Weights of a small transformer language model.
Size: 6 heads of 32, MLP 384 SwiGLU.
Training: a variant of Adam for these matrices, 148M tokens, 4514 steps.
MLP neurons of a small language model. Each row is named by its layer, matrix (down: output weights) and neuron, and shows model dimensions 0-191. Each number is 128 + 24 x the weight over its row's rms, rounded and kept within 0 to 255. Numbers have three digits each. A neuron's up and down rows have the sign that makes its largest values positive.
After each neuron's rows, "fires before" lists the tokens most often just after its 100 highest values on Wikipedia text that the model never trained on.

L6.down101:134164161149101111108103150135145151147148112134167171120121142152103154139139110130098136132108158123124117165125141100112084131118110075161096134135147088152147104102153127142143120114101142126139119125108157097168119123117115119148127145116117157145174088120166141121102157124114121186137117109158130214116146104144139148119103163138129100084109118124114139183141120103088115118150127167115114112123116170150160100118147145119137120100161097142104124159162081122099104110113120073122169130115159122140118066143134159166149133161101122110119159091165095115139139141133111115
fires before: "5", "6", "7", "4", "0", "2"

L2.down285:111099149132127113118108109088088171118128160132149165099127147119104184114156114142134116053131113171095129131139142146155120139138150089135105113112080093125135128154112116165109097118142140126131124131097139121168122105093122121130077135083155072144159110093163120132117168135151116115127151101124138143106135107111097109110133135111142101116132144136134131156157149157140155131136106105132106147093127139100125133120120131152097135130134117137148178144163146121099110073125184152086142138120182119170119083159078125114094113112116175124138145165150142074133098141137128121
fires before: "9", "8", "2", "6", "0", "4"

L6.down325:097144145129101074180132156114137184137050136126150135145127103113109123176109150137099178132085132082083160121142159104123112079119093134156094166112086134135115133138091151113145108135176122127129149126144125122134114135154122128123103138123152115132133081143129136097143134176151102081115134085131172147147127130125160160148124175144132104115115101129115129138092145135126086134133145120082122098135116145159145115084157173154109157154134125148119123122127138132166138147110141118116122167178155141149113101129113149135183159106147138163138142139114128121136137119111111165
fires before: "4", "2", "5", "3", "1", "6"

L8.down148:157139162097139097166135109148107152123143105098179121135146121114103185123111124128138117127110118135120112154105099130118144131130123113110099110104103110077167131134146104151145149131079110167160141141135158118138156110195103103141094137167142142123116140198111131117108146097132145139142095150158156119095119116115097098133127063099101097148111140150146122112154137142101136160089124139153117139103087136126137139153130097128107118164161130147163116146115118108090137107129175135147140140095133151153120126106130104124113166095078161170142083143149104116125141094086134180
fires before: "0", "1", "2"

L2.down249:123168145128142096122157129117148151132095126167147132171107094120147125179152112114147118165156154129108102108082117150123165174160130161105174144123153115122131088100100103076131149126063163106136178112123145122157056124122145118117129101113137099114122135152115110114120135136116119120175136118132096151121149127089145124156159102106143158123140104115146110123098153143145133129109127115129098123143109157097093122152131185150125142134088154084151098153138137171131135113142172113146139158146098152165094161138143132112145084172086119133134112115150137127105159104108139131
fires before: "0", "2", "1", "3", ","

L7.down35:153155139114137119159143112141145126123114125124096146101127098174116155137132100168101131141126135123151145116095094170163137121114115083146102106138086108143156125159142150164130144134135097109106079151111141143128084097097134142141136186138113131127125144126103079142104121089141139087138102163118099128159116113137128127058169121153143107117102124129123143134060111110124179137105129172155174124129158143148134118107145118136130138148135132063151173112110133120167119119141088140159102110172138139143115140148180079114135171129114156093161117135147144133154159123124145141
fires before: "0", " a", " an", "8", "7", "5"

L8.down132:097124161112126098113090128129140120134026094201126134143148119115125151134111166100105122186106117129126139151138127106108137126100139107117168116140122123137087171089164118115102095177098115096144146103092135151135137149141106109106121146160092111162148105177166090103125102082137126122113122134185111094085104125151112162086136125155133127136145151132189118131123126113111111102114154127146138151102143179132123131111134107139126144122135121133135130115117124106123092117123139159144105151157150110117113148133149152140118095172152129127117146117155110124088111126135175136
fires before: "1", " |\n", "2", " |", "7", "3"

L2.down259:122129101134116133126144153137114113119115130147127127001126146106151133121131115124135118111153148138126154132134127124135169134123160119161147120176116134105111118110146125064115143094165145122139119131119129126128126144135133137132136109120130145127129104128117138048114122067141128146136140097079112107126145095134115118146129160124123127150172139117107120106242131131142110140138127126095132129144137144124132143132163130135143125112135146109133120110130175103163145114121130134110111122149117135124067147128144123132111070137142130148146126224126114146125150103184133123
fires before: "-", "  ", " "

L9.down322:171130119122132169148146131134134103116039114089134166150130104126130134110085128109123100172091122087145122110139078117145132162110098098135096113115090151132164089142137109108105137106143140121142116131081109146093140111138145069106121138133136100101136140105129142185118105122117129094165130140110136122102132117093130146149125105143112144123121117142161107076112139153094140154123123143112121151118132126143094135136125096091144093153126152116106101085149192121082149151128063128125174148142148145146139129156118139115182096093150141117160134138145103149137140134158112110
fires before: " ", " \"", " S", " F"

L8.down269:148155121122151122124129111078168134162133135114132111133158123155121167126104126122086122117098131103115155112152134139136136115133147168142151124112120109146173126135170116092107179089155156100097194152178090109158127119128149107137136124136127109079123098125124108099134079105117114090112104148120130095117144166114143140092122101166097130153147157076110163108122084131160072159164122132184127126121141126116153115153130164195118135130109150130137118117115133102076153091128144139106160154106164140134127128101146114122107144109150179109135110129105132139157110128129127098
fires before: "5", "6", "4", "1"

L2.down265:165083135114113091166131116130135086102105105147133123136143104127140107129124126106138108148144108126148131127148109110150139174162109154177144134099113116132109155122113126097170088067097131112123109133095174165129108083121103087115157082135140115125110105133119107105171110156092101079113111172108116099148146120155150139115168127142124169108128123123180108138145101125141131139122132121098103143125111104106125097128212147097081117117126149096112136110152156150132153146142140160141125098138119131119087152107151144131126139105184113132115140148141141127156190155111130169
fires before: " States", " USA", " |", " Kingdom", " the", " N"

L6.down334:121116116129101162086137170117098110109115132152187139048153110099134129125118098135124124085118117129100130125159159158141136118113173124174128127164134125177183108137141119143093124118145157117151143111132109149116113130142101135113105133130161131133140147125095137083144113093137111138094114093104163142139135097124122124133097092139142120113169160119124139097200142142150179146146100124092137118110141103163123140147129131116177112095123119132116158125158136140132136120105091118143070103130115120138109127070106168122137117101110102127085102155141131141144150182169114158
fires before: "-", "|"

L2.down200:102133135145113135144128119114099191126135131181135145105106162133128145125167140152147121089116107137133109172131137179148125147139111090145121118103093126145139126141095117105090104118155133129126068143095141138150132107139118165109126151097147072091149107107134131111068124126127083136120102122157098177130098103096074135103111124119139119117140179113114121149143142125131157147109115101132106158068113145125117075073138149134100125100144123107109164131172151123137116103129172115138105097143140190142114119125101099123086112118136155116141142156146135128152136134127148186
fires before: "1", "0", "2"

L2.down312:131099131106103095076133129126124128156047121141146104124097117121109126112117129154095171159127098128106135140085149079134166085097101165117108105130156115115118095128170086148095136127131152134139115147114149141132108167127103097135101128128128147138180152165112104126120135170113151092117099091097099151166177122126134147142122108132155120112105120128142122169124158170136081110167151148088139162099142137153113157144096125125165115129148133167130187154103135117127119099119148115109098122120155156136126099117109144120158175152132145092151122128141120150117151131141152174
fires before: "8", "4", "2", "5", "0"

L6.down188:130126142110122116135151133118088145124097129096165158181126136141100109114085172102105147142104130102132143159138053130127121130101203106132130109146091135097117141141109142129143146133106122130115138134138124145124089114118127197118111150150158160117126138106098127140084114113127100130143126112127120174139099103129100114135142155137133116087146159109127135126131148155177171124061105141111111114176097129111134128123143147144130141118154131117117158092139155078132121134151175108133177102128138138122078145156111117145069091116143090136113113133160137151082164136141165110
fires before: " |", "9", "8", "0", "7"

L8.down30:160125147104113125110122117102108161123126161135131144138102141147084151093120133115080125095110122142158130167116122154145098124125141156148132091143116133133139118134160089139123163113089124138080140160123158118132093104133148092119136126160109110099137099149139135121120111172135122118127116122106164132136147126063145128160121110143138110083156074126128108129101087184121193101109117112112111132111119098086098079144150128133111131129126111126149174160134182138085163136139134098131141167125114074091087094126154164137099090136161124129148101118142150174116098144154144107
fires before: "pl", "c", "amp", "per", "h", "cept"

L6.down363:113140135143168123154080121087084155072149125148108146150096193133143130152119112144119135114157150115122140132125120167132132143130122117162146135093148135127110096159127108113089102145107114128108101086117118124142132169091132146069084144124127161134110129169155098109064175145151142139136094116140140128127143144141123141132124141133120133124146142171153122112149115089121193119088114134149096115099107109117129110135111158144116123120065107112140140136125130177137165170157111126115082158168112105147112138106126143122089108196120149140129113153159144141126113134169154140
fires before: " |", ":", ".", "–", "0", " L"

L7.down39:117160129124110117158159122108127116143133133151100142141147111199098171082110151155134097115112113129134123148146070138147120131139152122146128120086122099097161134121116159138128134097127121130115089124123116169126118088163164106113130123110134084111113166131131169103142110130121148119120106135159129071168129127073099106101157145135172092143155184118139119144156136159115162124140173111127085167091108132138162078135136148100149126130139130104136104130119135090114168084156158084142086140141154156164161122094139136134122109115139153106129152156145132133109137115168118162
fires before: "2", "1", "0"

L7.down25:172125146118150178155128124105104118103133092098119149096104096160131139132134131161119097116137156129108139123126118138081141147132126104100087142125075110147118109139119148083136167086120114147139086168101111130119143170101091159110132132152134162097096169147138115159100179100152098164126171118095166159102142108128121110154138112129146075125124122150135143175082141117123159181127137132126108155133119120108175115121136160127166113112113100155121125140141127100135076158144086087103132140106153166113126116169128159158134119125128141123108135139142146145162144172103105148
fires before: "7", "8", "6", "5", "ang", "ed"

L8.down372:169164139161169179115142120103106118106037148135107119077163170120134134116123133133112072152116154125110151142135115140122156143097146079144162082144134135083150135160146113134144113106122182135132142116133114173123115139068154135155130119131163090161089091119136115136115140124126141124156125151125169155143137151127136138143157156123119126123130107151107118117140065160166111117102131104072122132115117147153116102130126125156146131136117134130162141104118136136174158103143101102152081108143141114142099124129132170125103101110133126147195150125160133105129139119144132127
fires before: " ", ".", "g", " Total", " S"

L9.down81:105123177127152124137122131145136123170199107135130136177148137155126063155133103102114186151110129154107130147146097138136118104135158150137124131091157143101111123156152141102137112081144124129112114123107147145108097115143101153129138133123123144181166142142088122113138122101137145088158125150095068143100142111182092122113105134163124100131139134139145132132103142140124133053097095129107094135125137136100109149122147085122121174106095157105155156120129147116147131168129117115112114129120120107143126198101135135135146175125145149117124113091079105136127114129132116179
fires before: " |", ".", " \"", "2", "9", "8"

L6.down115:117120122162088145165091163136132148124137148159133130189139149120111135100115149149098125096166140118141096124140131122120146100149133121114162128130117129151090147127137155114144147150139142160109119115139114151144170063118125100100133142097109132197107077117161104099162099161129100167144121132114112142128151119140123135109118159167133120130088138135134151140161121133171094136070139140170141117112095128121154110123136131100097155149105143079138135113109145128166154154159115175111091131154115107123098138131131128139051187144122121128084125128162143123081118113120150149
fires before: " |", "0", "–", ",", " m", "."

L6.down178:117151134115123120139130128142113165140094142123126128079111124130088159131132132170172130135093113122099083165131089117141153095132140147128075106104099076121133137108062122180117103139153104155136120086096140143114096088101105092107097160131173103111136109111132145136141186110124096124118089116138157157109139139116142140123113101162131105159119157130099136151158098146117161134107138144143110150096077115149133096127139148151133123139182122134103124098141144110115131103166153106101148105096084137132158126102164098104115095117099128164113102150138146140124165085130116151
fires before: "2", "1", "0"

L2.down276:170139124141152153094138144133179084170107131104108124136135142114150107144103127097105176189136166118123121110167137108140133103130120134114099151121140131119101106098186110149144121161105097080159132111162144124120131143127135088118128116155118156121094133109130127117167106112156108134113157167090170067100128103173151087107132150124114149119135098113117105085155128108145081126121159155109187109157117090134114138165122096128140146126131154123171087133089136144120175168117092123118159137124109110103142173119149142147151149140115123097094114127110129144123127120149142113
fires before: "0", " |", ".", "1", "–", "6"

L6.down114:120137156140111146140121164154167173075116090130142136131149165157091124140135110097105081179156115083114141153084108126103137132114115169143154105119163152110098135118126118124119095162143101113095109150117166139120145158088127141154099088132149162178158101117170089116106138095156153141138115129130121145160092101133141147144149167090130096162167142140165135167148123158167107119124133157118145150120135118126151142141113102136102137135120112146118110099131128139190162095116147097132129169137073078129117135093138117140096096132153151119148150103142138129104114114141145130
fires before: ".", " |", ":", "4", "1", "8"

L2.down354:137138111085135132088092112136131094111125135109106113134160113109134100129086100124153121157173150147110100081134064164141183071156103162151144173153171162126160088130158141125159107085129140147138139135113102153148130121128154129120159121187118139150142127162094122102132105116161134105141143112146093127129138161131126121102135102092097197124154107147147163156093097176089104108122148144097146119139121108123132153121141119103141135116149138100144082114124128155116148111097109131120140127147102142125085158113156106106133111108142106133155126162105146129146160104114128096
fires before: "1", "2", " |", "5", "0", "3"

L9.down325:148187165138170116131116142131117120094077158108122104131147120144132138095108127111148126180149111140092137142102128114103103125129120124114117130105131152151125104162126122111072107112152150073143098128151123143144143164136140145139125120115141184130164133119101120153090078094142102096145132121144158130158119155160123149112164097082099138084092115153111104113112145131114103163149149102125126122138153168139099131100129094141097084135081156126139135107107060143124136124133099100132108127147108104086129081132135142110139139156162174144137125101144116099172116084140095126
fires before: " the", " ", " a", " which", " addition"

L2.down304:118111101098116145109147116103098130111143128138140135158137158146095135101152139124118122109145125132128157149155162125138112151114121079134098101140113116118106181161164146149140115110118127104104147138089149190149158100169088128127133075091155071114159065154127131087147098103125122129121126118156146101115126142113144114148145138166168105140142141117156117129068146135120178146108120082117094149148143145143109115128132119160080147088154113114117184136129142114139139137140117140150151132154120129171125131114100142118100127093179149145189153160122136096134128084105158118
fires before: "artment", "pl", "amp", "per", "art", "h"

L2.down135:104165133112122109116116105131117176127022132154114122119142118119129162107141162143116149117187169123130112127089153160133137141116152108111113131107107171105122156158125126074115103123162115115147148114103152140129116189159125115141134139098146127103146096122138132146106082119143123147159145115116123144157143102124122121148129109134139134127158146152144117108146135096096143185123145136141131133142084152165098127087129110138110142118150152117125148139124160151128130177127140117164114162146106119155140143108216168073105144161130137157126131171112140136120140126145166166
fires before: "1", "2", "0"

L9.down293:134076123144114161104151103159154135133080130084137146119145147160122106122121155115099119141132185125131128148170136147155107122132107079130125131124146157103110118129119105091106126099154120139120107116140138121133139141120133109124134135115119149154143114149135088088148139085174162140153158145133074117088106133165075126143080130142132117143121161123171107112123090153106145068125126134126114147088135174158125111146124114114153165105121132156118095084105102153114076131159138110093110161096136145123187126141043147122082120132116107172116139131125111127122120141117114134
fires before: " ", " |", "9", "0", "1"

L9.down190:115132125140159104068119098118150090111108126130102155119100149147119104158081123128106166156118133171131122160129105124112139087151132123117102129085185141097127126134131114106128122126124136096098150136156105135159117134145123150107175114157101157111150121153125132116133148108152113106101116151151114137112144102131081126099118154108139182097154090134115128144106084142177166090135153108120133142094129122124144113124125113132098158105116081140111135082149100126149119115138144142119138125169141104118102167124130060115144121134158164164189154189093108143087133146094115163
fires before: " |", ".", "0", "3", ":"

L2.down224:119124134113114089116107121166114092136093159137084133115100158159078115113153133131102113146166121124108147142155106120152145123102134110130099144086151093108126117121123089104129127162129114141131148110177106158138105162117123130112143177140141138133128120164078090136146152124134141141167118106148106133141122125081132125096107132145138152160096162114117160133165147136118099152175121146086134125112084096120105132058139123126105151136165127111120160112154145106131116091158154094125133154146138126134094078147134175085128121162154159133159144167118100101125157191095097129
fires before: "0", "9", "5", "3"

L6.down195:124153137133173144087188173130120120144149111075113135111144136171144106101078134114125131106104165133135134110119115173145149134073109098130106120100115109119137122103107146143058097118140127149134113093105138088127132117151118158155163159089145094128154120152124126144130141092144146124124161123130131135127137125132134174097131097152104095144108181142132144128127135098125135150174118115123148107137121119111099128140120085121134126101129100123182153114136193109096152085082103091082137119128123130139138139109130144144180178118080127126160135156153152126161142123108120099
fires before: "0", "4", "3", "1", "2", "5"

L9.down56:119113161112106117100118123132171136142085139136140131114129122117106092134140118143128147149116101115105128150180132126070102138144137141110150085127137149121148144103142154142124163148156158160133147127097177135121137149088151111115155111167153157139134103089099083134132096138168103125130107116148142162135129081105136183145079136176150142139111153135123147117115109120084101088133131145119121148095133121127082112119118101181145126045116121124149146109129172125128156118126117115136128127142110182117164140183101105118095155074130113122136137149136103156072104141136128144
fires before: "|", "ir", "ideo", "o", " |\n", " |"

L2.down317:078148166179120082116150128111144153129095135126106135093137133125158168184189101105119131164123138134092122137100136058109163140118120098144107170124136128140137113133110101101136141114101117119102159067124114167141106114146044120103112111124131105111116124144131091097121118121167134101130133137156076121123155136134158137135117093130122079125128111091147115107087127108116099158139139143147128098122173147140155157113097164132137088129131121090153094154149111111099169101108144133120121130160124118126094138129124100123141153140175120108118164117106123128145137092140114143
fires before: "0", "1", "2", "6", "3", "5"

L8.down126:122159133144144140116107115134166093082093143104157094140138107087134138163140090145116129122136153130110138117170093168137143133117139161146114109164106113125147153125128118144090118115166115111102149132102122147126146115100080158121151129126137144091102121135113163140160096176171122131124134129132142081105120157132104186134114146115078163162143108147110092176132142125100104119122089103114100138142130150108111107190182119128096139100113131138115119117139095139131121117112079153145134166108159148167154139170137111105130164156129110149166140110126139140116170080117076118
fires before: ".", ",", ".\n\n", " and", " on"

L9.down305:101137094134120133105098134118160128151131106154077103132131148142084145125130154098127107142168113114114142154112148086132142095120176129150129094129076154116102164100111147134102147104134139176116120109150119144139126113090175113152141138139151119105096123088101109101133128121117110131134196105098139122142113123137125117135137143131180109131182113083138138121119131187132137116070166110175127143154133126091141151127161110134144124084124156136121121165129154078160149133108126119165075165136116131197162135105133136122107092132134149150124096148114126132099083106129127118
fires before: "1", "2"

L9.down315:096111111128149097077147109115133091138092146118120139144109140080114121148145118155105110137140173130174127134155161128192088119140141149116119115122115147115109147139118132174112164073085123123145128123120137150124127115107121143138154105114148083133153116085134125111135134117137139157127136064127083128096098129128172103122106186107154150147161088104124166133074101091122155098121114117130155158187131137094137141144130105102136152087144131099146123172179133110138129148122140140106133152122111120123120144128154088140135075143151121102160139142105102137100075097136121143
fires before: ",", ".", ".\n\n", " in", "\n\n"

L8.down101:147126128120091103134144106134141106183138106133121108100151118168095122103126145129158116122147097136094121171106158138128127111128141141160087128138144123086140145126123108093131101112150126125145089157145133191142094091116084131139111131133156133077096114135096131114114157082149100122128111124130175110166135123141148135086192078077148102157142099139150142125133110183135122125135135098125150158135149139101117097174147144104132143120156159130128117089184174113124131127139150093130094126146113138135127087097144080088121126068107159141109141141128143136128131113097125152
fires before: "2"

L9.down209:101162097128143073110133105115134112090095138144110130162134172107128130123135123168165103128156123135126085105140146141157103134122150139112094113096147125114125123165078169130146112186111130132153100127127126131135137155138085132107131147089110156133119153172124132103134123141183133158138166109141119146107174166140114144129105118150124135133120143114148098087092133120127132163101153120110131155152111128095080098132132144112150109062136147057144106108125135140139138104098110131122120162135125164114108093092171164094093108179137127115141120102124153180110114094129092135
fires before: ",", ".", " in", " of", " and", " on"

L6.down201:126082141159112105088150110107105118146092147121109142138177116118106136127154121065132116089104123130099115137127155110138103133145119104159115115152080131107118124110127119113126097121115105137105123089184125164127141108099120140140124136131143170144124105143129160138148137122105122113163129070130118150111142076109125101121117145091104137107082102087136167113097141123147120092134103091095158130141107107139154145132133112127113123081095142134113150108126147157120136183126122096106159138097156189145133131104140105148112140106117103195094132145143141087100149105151203152
fires before: "4", "2", "3", "b", "ry", "g"

L8.down284:150104095102114139148138118098131123134114119135090155123152114103082096087168111095100115094155128151106150134164123105147140154076097181128147137077089122163151139155070186103122116096106114132114096118103151115123134138142133116124160135127130131134126098137152109159101087174154133118140118130107107120172160115104117135132105137110094120096151111129143139166099159120144148111105065113095113153089166120094129120099120128108107129128135136123153123100133099136100121166118148118105101108125134137158155173114141131125125099061113098115154091110110135168107144091103130116
fires before: "9", "ric"

L2.down82:158153113092098127110119117139130176134122100138156120143128140107113102161141146084124159123135126141114147135116125115121131125123111136142103130117144130115103145156148152115155114115137127124118150129151130130098097112148109084103154112146099084083098129140103123160139138098134139128146097130094106111133140149124142104132186093149130147141086139124136094133101144165150095078069154119097135127159108098153135119164167142089133102096177137062127142092084148125108135138145102202101119112139129124104092093129146190116146127141177066150138104131113163100117152120129117103
fires before: " States", "ese", " Kingdom", " USA", " N", " |"

L2.down18:145114123145092137105166167124171166088188095090125176064147125157111147136168134126133110127085146155151159153149159103140144128138135152123147127088170097112097094104084121111086129128132192130169147187105143117139129123119153118110147148148131158148135128139113131100134142123155121144145096143160148122105155104129152121127152144148155119097121095126128144097134136121145182113115106113171097124147121157124125150121132136145143108152129097122117132120129124104116148152142126147131128162132129117156102104138108146168085135102136152186111137104158105131111165144097064120
fires before: "m", "ject", "se", "st", "c", "tain"

L2.down275:091123115121143136111146114132161122144129125136107165112101098151114101120143149141122128128151139128149167158136105104109107115125140138134129142060167135151125068105126118154159102115113104081144131147120149114112111129107134132107128126109126102056138153115089150089136141137113107086127076081144068117130164141111080167164142084111104086098111126093085147100092143139092110133113121102144133142124148154114163107090148139111093112116149093085161144101113111144116093098100116139142128088169152114086119129133109147116133099143131137146116104145132133101134160165159143106
fires before: "1", "2", "0"

L9.down277:152159116132125130129124103136118118057142155125146143123129102114149094149163099121131107112145154131112138138123148136118155186086163141117098143108182137144123112107131127132147150088129155129148125136176151160116211095133116135135159090119118146099154109130125170126141102132102152152138098085120163106094101133098146137149095131135075127112116126125104139124115163128143182148139148123152109093094116155133159125143171058079115108125111119140122155108126095148103145140142097160119162136136138137126088105093131150153165148108151119145113143110165116149175104131137119146
fires before: "0", "n"

L6.down207:184126123125107126132117137106137126116107107092139139136128135132101101124111116113158149116135126075157105147143114142099162147136087109144119161114139118112062124127121132121114127094143146108127108109109105131102134127104135091131148140145112162177122107111138088104158123137108144120096091146124109105150125085145133127104100144119080135154159151154131157121141115103141126144113119104129154095099076114124154161108122149110121140117074157099124062149152112140142138175146149101196087147131110141099152112108191090073114128175141125112073164125113110150094100137136126121
fires before: ",", " |", "–", " |\n", "\n", ":"

L6.down355:110118124158162156104125150140149167173127142167161139120099098184108115142134114127128135145119171094143131088096118127126149142124132152100124123108114075119123125143125106125100139148109125147137101148154130146162132117087140187142093142176119136130112140124110064093146125105161112121158129124136115089092121105132126156110121111092103108117105153130124120183131166115109136107150112095114138100139132162129141098134121121135158159137119119161114183115160157122121118128113114147110065102151184128114168141127119084107103131145130106131088193122092164126089099137131146166
fires before: ",", "1", "2", "9", "7"

L2.down274:134087095117137127136128115100137147138072128142140097130114103104112124162110152142159145118117101130133152099109148151098147104086172131106097132097148106135131117162128081105143139178096113118094153113148142131144160119102147140088182172136122165157104154126094138150113178143083116123133109115160090154140095133109164140144141109129093112112122114158119145112104129149105100113086159170090124126120157113128089127133127149115153123128160124139099098165133154146178104127135105156140130104149106132139127124147136171123144104151130106078127158115154156157104105114158143206
fires before: "1", "2", "0", ",", " of"

L9.down306:122120140128119140116131135147154082102099120090126105114171114165102143097103136134120067151133107148126111138127099115105138130141126111145108125113187137144100119195152122163134051102127153109121112128126127102116099144119117107080116104112153138130136120116163111139125101127157143112112147092112154159110124117104131142099102101169154114083150170170150198119130086114130121133130132123141104116083102138121101144129112136131155140130110140138122134092075131127146097093155107160144143142116165073102153140121136152147119168136139110155144134163110151158182083139118164124
fires before: " ", " a", " —"

L8.down71:110110166103101138141121118101144165139061150091108148170115106121122131133103120134104128135151138119154116087115135107116134130143133093125125128166150097130124158120091104118123143050135154069105092146095142114108156125098113145133145117117125123171150129137138071122113133114112117099101114086126097117124147129094118099165158118133140084120144127065121128159082145077153097092092083109118094123130180130115152114133150130174156124141112131119142120106142119074138135121168138125126096091142122134160078146136158144137098140120142142109152111122083122108107136143148153135
fires before: "9"

L6.down132:147106126138144139104090066078136140143150114109140133155122119121131110088141137157118173089082136135153147144152125085089084110123119149147123127101101140106181139126134125186133151113163119154092163077110097125159127132163060114133169151124138129135150162176117155136127113081132167123116125140127113101149108163120141098126085140139103142108188141105146113149084116148098148107108123107114080116126106125124129137128161138147159141137115134121115140135149119124106144162098103107144133125090156113164136118178104132118156126122128107170137092118124143154144133130110145081
fires before: "1", "4", "5", "2", "0", "3"

L2.down340:082140131121122104136151116118127133106145143102165111136099167130144119146161161103092147167162147121132109140114134180145162130140162171155130118175124123156110120120139169132131142118134148159137123086124183169134115146113111158138153139078156137174196117125088139096129156080160094136130074112158110148154104099126109141155119144145127098131139108080108127142120114157119135123123109133120127131133083114146098150117129158166116147171129116141094155148145110139223124094153128081156116107134129119148152156156138099139132123119106142143158117136113125155133132150115150144
fires before: " |", "0", "1", "2", "7"

L2.down278:103205115126103124126133112097126120113067149154097119158141128139114145120148138120143095200143132121130124100120144141138222144115117146164161133106159133146108144127164123079120127154117101097130118124122126149144152112101129135128126108140142134119120113158092111103150102149161102139125077118151095169142123116116105166144120122129087135130141130112125098100110122142116107150102128107113143128141142133136154095118134156143108125132142131122143001155124145134151130149141144116129080139139150124143092116160151142154102141135183108110172128140134142158135140141123132115
fires before: " |", ".", ",", " |\n", "–", " ("

L2.down356:125170147103134145169156100069127151133102148138142145127103171150157144124131106146105108170153109129132131156178123125110136116142116137124133155110158123118138101138081140081112096144093164151152160137118113156126110094118118141122112078138170128065154114112110132106110151131127148131109153168094137158142147174161154174115119110139145089130124100129111135135124151116111142136138117082116071140113124129124128104094118120103180138166117153103112131087118142081151086169097105121133159101166141115141124089118122134145084173103172149140096100133144099121150134130110130121
fires before: "forman", "m", "port", "ern", "c", "med"

L2.down266:096123130141153165144113121125121121113125137104121111122114136164127144076126153163140121050107135167116082099109125161119097161124090115177129102163138128155167115119106133106152151086140126117140127152114146136106099174093143148123136124118115113129096127151109135083121131127150086136161111157114094160104126118111120106056107135089091138122123175143147117161138127133157159138088121093105144192149136162148135114095131133090133167134111113093133123141131170134144140111126115117115125114135085082123117121170140075154081128115131123120163139130133108147153166116104152125
fires before: "1", "2", "0", "5", "-"

L8.down66:128102146118082146103117162136170099112034095153123140109137103145134153108120131121125171113138108068086076151118166096103131147161128122108178128157118133129105131099114119117171094133135124129156156156122125172145121097126115124120105145118138162129145120158101160144164131129115147134114114088142104122118103068121116119149086155095135109109110167133150140142162122139101102141115112051095152149137104157117127169106122108156139114153177101123106103148152100146131108143134130166135127127137141135109136111134160146134132178078139109143133112136124118123127110135131134162
fires before: "0", "4", "ig", "2", "5", "land"

L2.down10:097143139150121100134079120162122126139106113123112169124101104156104107132161123132098152127117198145112146106134128156154105155125134121113153100135135138195148103128151141140143119164093116121129100122090132125159089116134122117155160133109114113093134128090127138114111166152160109126168144110114102078102112083074095169125128118154140111101153113161125115160131122135093181125142136097145128086150118172098131032150148127118150146135075127153135141120135156142110139135127129114143125120143122133096121152105182134089136137166105110132143126096136114144100134149116138162
fires before: "2", "1", "0", ","

L2.down129:142109124134150137118138122141126103133233135117105114120122148128143107186134090127132146081095131086114129104142112142106106135082119148139123078123150140094127136108140132179105111126137122137104126147142126181160092149126113147118102145172161114130161109132143110109135093110125146149187115117146156095110156129171170102116125156146125126136132112124186147113125122108139213157124122110136123124118125201133125116158127134139109130178096162113128145107096163141146145141155100142153128103097085134143151131140110106152124120142128116133146139115137107119109120096120153158
fires before: "0", "6", "7", "8", "3", "2"